config.toml
d_model = 768
norm = "rmsnorm"
qk_norm = false
batch_tokens = 262144
steps = 3462
MLP neurons of a small language model. Each row is named by its layer, matrix (gate and up: input weights) and neuron, and shows model dimensions 528-719. Each number is 500 + 25 x the weight over its row's rms, rounded and kept within 0 to 999. Numbers have three digits each. A neuron's up and down rows have the sign that makes its largest values positive.
A block is one neuron, or neurons of one layer that tend to fire together. Before each block is what it responds to, as a language model described it from the Wikipedia text at the highest values.

Mid-name continuation tokens. Second or later piece inside a multi-part proper name, title or term, such as Van Every, Second World, Ma'abtik.
L3.gate743:505483502501518478454487462520498525493546478503504494496534530538518496498462456470535496540526525495544517510465468504497451508477544503503515471482477508503502467492530492473518517487480502443481510525537512479480516506455517478481468499447459540553497547539500498479496489535469544498504475457526511479480467472482526487487471471494509551539515493488551433506487483478529523525513508466481531483534508504515512499539517480458496519467510495476506517472509509466483498463500515493485538515474531468511478475491479511490507476490456471530481511483436548532474496488455489523
L3.up743:495503569498477474505471542503496485508482476507472530503455503520499498486525512489522520530519519526489496508548514479465508449479464503503530482490471447463495487499495486479509514577488481461480516532518524525485526462510517517507442528496508502493478476496522466471478460517497451508494462496493466544515474533463462497493501509542498498506523497452492520513489494520543495464510526524530486512507515491486524511503512514460543498513479557492496484505496512500510499516520515515515482531489513471494502488481476488482506502482518499492508489504503492525519514528506521523
L3.gate1050:468498504509476530494532460528441510463509520499504489547488476505511511480520549499506506553520492490486485491489554490502493518503491500519493505469460521497499483490524525502486495530499528511542476509497525494497480558479515478507530482500517502505456493483468485519520457498514513479512446503475486497514481517535487470510514473504461490527479533492507504514474510524501508523471486455504518458504494480556529513521487497527480503497495490490529519471471447450509535512518535486513485480459523537502459531473507493468469500473503494503461470524521547495493495490489524468
L3.up1050:514505440503519526529526499522481465498514454503493506485495500502447506532487479459541538505540525485496483532444462471494471500480538508530456517453497504507501493488527506498495539512433494475560514508509530501508527470536464482562465477454468519528521537484444463505486529515466485492522496489529471516509489491524502476474509494471437534529484479486515499516533543481484512488530522511490497565509467501525467502491510497461503501470543496458494494484455487449472502503490481509542475547451498503516488527446521515501499542463461481504502516456492512518494538543538533458
L3.gate2073:492467517523491521523502477499494496529499515514505512541477498470495445503470477501495514521480456481546508518484501515488531467537498545504554518474488508530506518500507507522493481526523510493473481483515528467538510518502504421523472462490543549500434485503512467524512480546512506539509495481489518540499506526544523523503497486521523486521505543518484536517502494494509486525508472518510477474528486495534500509508501481521494482497469508498510490477505501499507494496520471511550508523495442507486485496507492498547488495475457487483452506516479496474469474486495546471
L3.up2073:470517470487490482491475502478521514485483520449494502491522530511493531517492514434503459531503490502481492519496507496481482481517460514517471527509469518484528484523511539504521486448419494502509532513525506499488519480474521535483522489485467482502500517523514497487485516520473504473518510486452481476492506508485499494481470504484536515492471539489490494490543507472473497492530475503477533495499533507542501455514484511490486531525585478491481532474498492459488511493514501460465469521474513474525484502476454527487507492487554498477491505508500533542476531543468520487
L3.gate2864:537548518503530521495474475530523535507490433498501497474482498488456514476461489510542501491480467493530520483498479515527493535476478570527512465493493487531500458522519517489535518497472507496512492500519542541495511518480546487499496499465505528525495545483447491478503490514494522466510522445484522527474528529494528509453495480500491560507476488520546526559464496461523509483481476493532549543530505465482498513539492494470452489502501493540509521523493485473519516477518498483528480467536508481517530481455475480492498493445471506498488505492506516480446482524522490513
L3.up2864:478506552524519483505472501531475484513516449489483490491500490505500516521515488498542493483496480549527459522506508486521510493535463568515492516480469562478501508515483508457479488512490501455462545430552466492523491450491498474494502438467522513537474511501486484507471477520449522537475503503469475457447517496535520495464492499522494535494519503514527494488476509540503492483531517522473474499510490479481477483514551503486524479473513504498492501495448495453494490485536507506522501482477475522490530481525487484453471517484525476482452497469467510508470503514523443482

Person occupation nouns. Occupation or role nouns ending a descriptor of a person, mainly in name lists (e.g. "Japanese baseball player", "poet, author"), also "(born".
L3.gate1499:501465473513512509514470483464508532531524532502512503482478504533499485508517477443496510482527459474475478501493511479530485506501490530472511501512513510516529476495496474466511502521501549522464480481476520538561545472498494503503526485535524523512497504460528500523511526505518507516506496500508472486520487516458478516505493496517476533470524500483526494527448501493494489545479509514513475490512484522517496496481479490516483534465480530483483481505491507489480574495477524515517505476486483499517484502494523553517482530507499491507507507493511475511472497541528519523
L3.up1499:498487475511511518469496496484499485501550544516524534463495465560505493527482498449491507468506523511476504475446490521509528483474493509475546489542510510496484529515500489473514497506521580514488512490477485490525494466499545514493474536493557488501429496476539517493502553503460498470516523490500499538484463529476505522495473532501538521497541531530470518486514551506473489554478457539470491454538453523487499472530486515559480492504471557499488482489514502507515520481502501514550493500495500520515496466507487469521515529587516496541493498485547497481499466528489480537
L3.gate1750:508505528475479456497436492493452508470500498453522490490475476520477513536500465496493500497515515456540485552502507507472492473525493529497512509506477484489482484472519487510505515498501524484457538484516536514496517503558481481529497513460495529518504541491489493490513525497485569509561487495521461530479486492480537484481519525522564488499504465524482542505475504519502479525465485489535465543534482509487497553469454468513515496484496565549483521465461436464495502482426479516516501498520478505500540486535489490521504542508522499448487487506480470525482434511516505504
L3.up1750:480460507480496562508479494471528543515518534475516522512514517530528489462531470432511517496525512540499492513486516489515494517433544527431503494529527459548507499548532523497485497481477546512544548516481497499523560493490506523521487506538534525516512508503588537457448507487518493497539455526524469464512482495479493494483516468477474524473510491513561497525458495485513512560503523481506460497468469502488488479487528491523493492452495525518481452469532509533469514562504512513515504447506557482519507507492486468512518472505468511569491462455522489512478453473514498502
L3.gate2847:530521468466517510548511480498473471504509484529496475490521530551477451492487480453459502486545480520505474502470527515501498556501488500467479509479492513473519491559555485511476527485499516478491467476471542467517572537528469424507507461517520467524500519526517511519517507492501508499481513501493494499514500500502511513460514506503501492502488509535523519558464513497509467471488499454493467560534443549503508510464495508483486494474526489475473489481491467513522481510457478513520478493490466481490488505542462487520537523541521500546505518512520530490474505526479483526
L3.up2847:552510458502470490493474472474496464462524519487497515491498493543466517478533484543506557494547531466541482516489496509541486533440545481508509547562484531484493478494495494517509493532498547506477531487478535513547481490459487482456468501461500460446505503476512508505506492488521467541499497488504494499489530513476523515500507477478518525483499501549520532500474480520506492522511488537506486490490486493512459499531488485536515514461499497505493511505510468475501495456499513475538511479476499478473506523509462523471464538534492504478516474491525458478472447490491482566
L3.gate2943:505480442496485511487456469463489484515509494468515514464472513533517520494487454483479521515522530508533455521484508520485496482557500511531531524508458528572465466496516513512516493470475503481489503535504528506528546501474496473494480485525548502518456494472514468521506530489500525503490452526498512503475512512482518565482508516526495518510505499545499489522479513482554477499484498495507489523569474493505547486529557470497502501481465461444464499453518510517463444500471436504507483485501486467508505497524496523508491468507516512505494536458502502498521508527472522532
L3.up2943:490469472543485460482508506504501457490506459486509501497504488459493499497490497457461483503504502492541516462538502499472500553486518512527508457525467486485450512506485464495499499477438502459494480508473491492495513481469497472473501480466496466577464526510519511540477514419523492530488506480519525469493520526510547495497496489497479533486460489450517489497523472461458549517495546512480512534549447536503506507509479490551432532525515502488519505519525567485482541478499476485485476515509489474546482513508487483517501537489478482459480526532512489506523456551538481496

Occupation noun ending descriptors. Final word of a person's occupation after a nationality, in name lists and biography openings, e.g. footballer, racing driver, ice hockey player.
L5.gate593:486483462561531500496522528478501480518544480472517521469484526507507503477538468519479502500524506511515518544491514516484474451484514521506504481538449522533538490508491528483497509519535531513488452528463520468515499471454501507473468560491478488468498503467515514476530485494510489541527474483555522484542475491500489556470474537488508499480501527531528487515487513491506486516539505509517496507558502499505493501535494472527472498477440512468493537516507500523440495519482518500516525513491478517510501477429522493485473504518483482476495481483475487525523498539527467520
L5.up593:515479513521490496487506511518535449511482464453530507504478511506489506548493502518463498486503496530507492503490518449517477482533547480521498525479468485483537471479434424500498496470503480480482490514494481510532523500529512512509487494512511522497495531498482533532485522485537496489486512502489467522446528513504513527508506497494524506518514480521499448490516524480502501506500513506518530565535502556531486495524514456451473515516519488468482494505464503465481480473509497476480524483469465523511487471503550509530489486473499495523500533519492500522488489529508486526
L5.gate743:480446485499500464513495537476503473482533475496496518509470526516449476484474446500487511538466507477525504554501475558500523458493514528501482489497516549500505488500532498538489523529476512452542486539477484503539487504459539528500517484477484487524509503501491493518486494477554504541483539505509511498487468500497486537472484492518499448507515473481472503508513517463518493533522535497514524507514491527509501510519471463530491507492502531479483538475528510460470522533467498496492473512525509501463462496495500484490512486518520439521485488503486550513499469527476453538
L5.up743:491551501565499484502507500517507474461486460443515465520511492528501511496487558447495530481540489489519511485485530488507462560529488502459483539497497495448528525479535513504511492458453479501511509521520527484500477505522524548489534523481473489485506523524515477463522496477475533518504503523555484493496498493549519505539507524514498526506474534525488496537492472470496502485520530510540510492491536512515481508499503495489473519506500514445474480507484495442562499430518463480520517510514477486503490436503459481524526509490529497480514493515556499492470520480488514514
L5.gate863:445486460486484521476487502478511469485558450503517488446526514486547550509474470491476490506502504495548480495498551489502499517504565548481500505481493500514517469494533528507464502535520474483518493523504534510552496484503506523511502523490475513477507527480512479490505529468507486488528482485495465516537520507478512500491526465517498534521484515506542508497482467496521495511495531465505484533522488494520473506483524491546544517502506509469489529477501510463466478505478489482438503502536459479543525476506492479486474467450483552497510516504460489514453479512511472505
L5.up863:503491489483546512475469504488505520504525489493507526475518476529513504534477473562479512490484460466548516534506457576535477541501514502486521504479476518539449479435510537517506490467507484486481503543481546473477526500479532490484504515513502500511517490512503472474527505467511523498502439488485479503486539470508530474492513458489523498507508486533473509555526482492522518512526512452510469492503480537517511510533480485471514517504474483456470526471539484498460486450463533496478484507445494475523488484519477459490525490494494501516493472480471501516532532475463528497
L5.gate3011:516528468497520487479462515472554490472549517502504480521477511488526484546555515473511493531489476479480516519487496486459499517497526518510496500539534541481529505513444456523511510508472489494483510446478523470471530536496495475522519460445532492536509532449484477526547530494495480504469485533486476517518498485467468510546493488485514492470542508485532463572494515471516455497515531544545508492566494535449462559475468463503482473508479538496473506494508510510494522535453462507488465575459469526497495524499473474479523486491510496531472521521479534518551485489499488549
L5.up3011:490535503484512503523482495526470523521528485469524487527524492516494538518502553512524477482504513480569508502454493478526501521558486490515516455515534513513481512477575462482529476482508521503493471513467527502461538514509518542474513479477516503512472517511508509491526514486500523480483493547549523504496501510478542516496515503545547513541475509490506509487504504524430507492528494542484506545531511498517507497488530540527512489537456498505567491518545487518536459447500506471541541457521514498520545510520471481499481519503526511477511476521441495501482547511495565467

Foreign-script names and table cells. Tokens opening a new name or cell in lists and tables: native-script name glosses (Cyrillic, Japanese, Korean), tennis country codes like AUT, plus scattered words like top, married.
L2.gate2547:509488490522522521534487501542533501450520518551485459534495515445462545531547490467519439496479525445520478490440488504470473483479493562497538466523468495520532464471540480506489502495525487516456494492536506551509505508512490434527532468479503507535507485525466558513518510529541516524516512485534507484528465498464498513479441448481537535525505522551499505456521459460493486496528513521485500534534481498514484472509502501473478549492485530500481486474481478527461466484509493499496527470452454456490489516509460530530501495532477453513443492498498499501513521520558485465
L2.up2547:505488501506530535511546504539555493467459525538485483516519497522465475507552488469516482545460508498490462468492497503495514522509496483501516526528481496527552479506505492492447523461510512501436485508541492514485467513509446466511527459469504529488477486500480534542496474545497499511505501506512500487501466495477459512511465467543541476534527537510532496475480448494503500492514523530505483497456489511491487507516508520480484540480485492512513510463487473573487503497523511490529537468462473512482519536477481537515505496518521457465489506497510482516524504518529526493

Person-role nouns. Nouns naming a kind of person or group, especially occupations ending list entries such as "German lawyer and politician", also reporters, actors, players.
L2.gate1551:476494489511520528499514491438506496497512527508513508487493514530492472530512481522525504501492484497499415480467492513487500502525488483464495466507505517484508499493548478491472480528514531535485511481471541479538521514523463481490486481496465474453496531465504467539487494528455519476536485495477494541543468506486487491495524500491535509473493514525472550538438519518515494509502480532543516466513438546534529497459475538521516485474496516491428515509558498527482463496460498539531475501503475473507516496517489500515486487537509476502486495538521479503538459469516494512
L2.up1551:487490482527550511499497487466544472470539504485512532497506515517513483502474477504488523454516492496508485522469514530504495492484486464489469476506502543452478506493520493502489507529468535475509528507448500485521510498497521495485480515484490487509491505460477456518485533538459518534528519513508487531535486533442538513505494496477510498521522509553498515515487510493506513527475503537526511479505473553527535458486467497520518452471489488476472539491568516464518503505483491498485494512511522473504494505471499492508492525531492466545496487481523525510526477500499509505

Route and identifier numbers. Numbers or final pieces that complete a designation after a prefix, mostly road numbers (NH 309, U.S. Route 45, LA 14), also model, event or street numbers.
L5.gate217:518491509496457532480466474509477518525532524537481485507511530566490512498541524489475528535458530477502494499508481482502493434519458534520481438470463532489505479500474482501483539479521484501508501491519525528537501535523501472469531520504475458530529511509467517464553457474527471472477514493501505500517434499515499510496479462512477564494502527484460489465460513501525486494520531520493511499480516474477462513512506490511482497454541521526486488476507465534478498518501472483450479514512514502509453541531501566504498460438487508495499495510501478528493487485515510545
L5.up217:485513535509510547478479532493488520477520515549504492511489521498504469512557514505488506534508477438508487506477502537505504516505500557517508504497480530469466508487470515491497520511492480448525512590475495500533530465495527499544529534479513498500475514545505464507461489470487500495528484523520529509501508466460523479504495509468554501537500507492491502500482491518517493508515538517519513491456549442522460469425477447490529512495479480508517448495480521495497468511468489500509487516472491495473505499478532482526527499514462471562461504484447471492488504490530511471
L5.gate1507:484546491495505548487530485496483523474499508493514508471474509478505495540497510499537509533585525504507482434480461508522498507499494501539498528469498540545525468480538507498496535477493501487516536460500523504471532492497494492499479527509508526515513521515502474504498495490451506496538456488484498546446494513514514506489512509511519503468503519536518521473526491514520484494481534471492494471528468497504495461476534467527502510453515480482525478492523489485485504517526467500543474520478483507499513519491492527507503504503494454487463510513473482481474508512515524436
L5.up1507:503510519482540530456506493509528515453472499502520471498536487492539538545480468447517479465519539491497541507500481508501462529483551501501544478498515538483479493547482504575468495483490530469521543534511458483488507537532499525508503535504495484446488517537478487436473512498526478501502478571492507503505496487495511479501539507473514489517539486491534514514507475482490458475538529460451510525477482506516486529471492517464506510515518475465504513518477445479502524488475513484503483503468476512492497539510482474529500490471452475511498462525474493480499538514523489476
L5.gate1852:511521526485506506513512499519508521505513515512476488471498513527517525509507505497501480523491477500474480508461473517449419522483502499528498545506537521467476471455512476493501504515479496537525548523483512513503546468523473507505490526496514516538511521507447476508505468516446569495498487517485481468472503470494528484471542467521543501482498498500532487545527448509537458525577533492535510496551505475480500477536517511487479487511505486493478451504475459517521506471533493502524523470478460463504540494481511501516512486526501502516525480487508484505438504499573498477
L5.up1852:495504481501482523499518497461501519490493550506436494489528495485500469533513538467497491492487483485529527473482558520498484484523500487548496515460492481503468506477511488494481495485490511496509486483487511497515516511510493504538560552514519484510519555513496495483510484473515487513540506485457486503449481506522523507526524492479488485489471496497491463547494487496481464519455498526518541526512492487468547495501501436497542464521491477462492493461507489449506462501493522487483515504490524530524505529508539487514518461470497479527470536530520510509501495478483455486
L5.gate2625:469519506489514496493474505502516519485545526500526527484493466505485539478564515452498505489511470459520428500453478513460509491503493515515481554465515524478456474493511520466518503461504560469450517510516525527536503503557467497498506539485493499553481507495463470489514537477437522452541512494454491508494498527545475484506497490504545499503488536503531509508476505511486518549527529513449497467561504469508498443512514489528506502495559459537498513450512522520525515522494469468460479461486512456503524486543495455543496484495509473521465445512503513541514470482500534491
L5.up2625:533479527514518478509492501523469485498502496486485472536513508527491515517479452485471463508528552520497487518468508546495474506439485509564496545492474505517500515488504496533470482484509471522447483474467513510500504493468522491492555485518509466448521516511477461511522490508500499481503508530463488495533455518494562495485529446504488551506513496480522529488516482539469495494564484520580524519521481500512483509478468536472492465525474527446470509526504539535484497491493461542514526522521515504474490464458487492450488459525449477526523466475496482470536522461502544493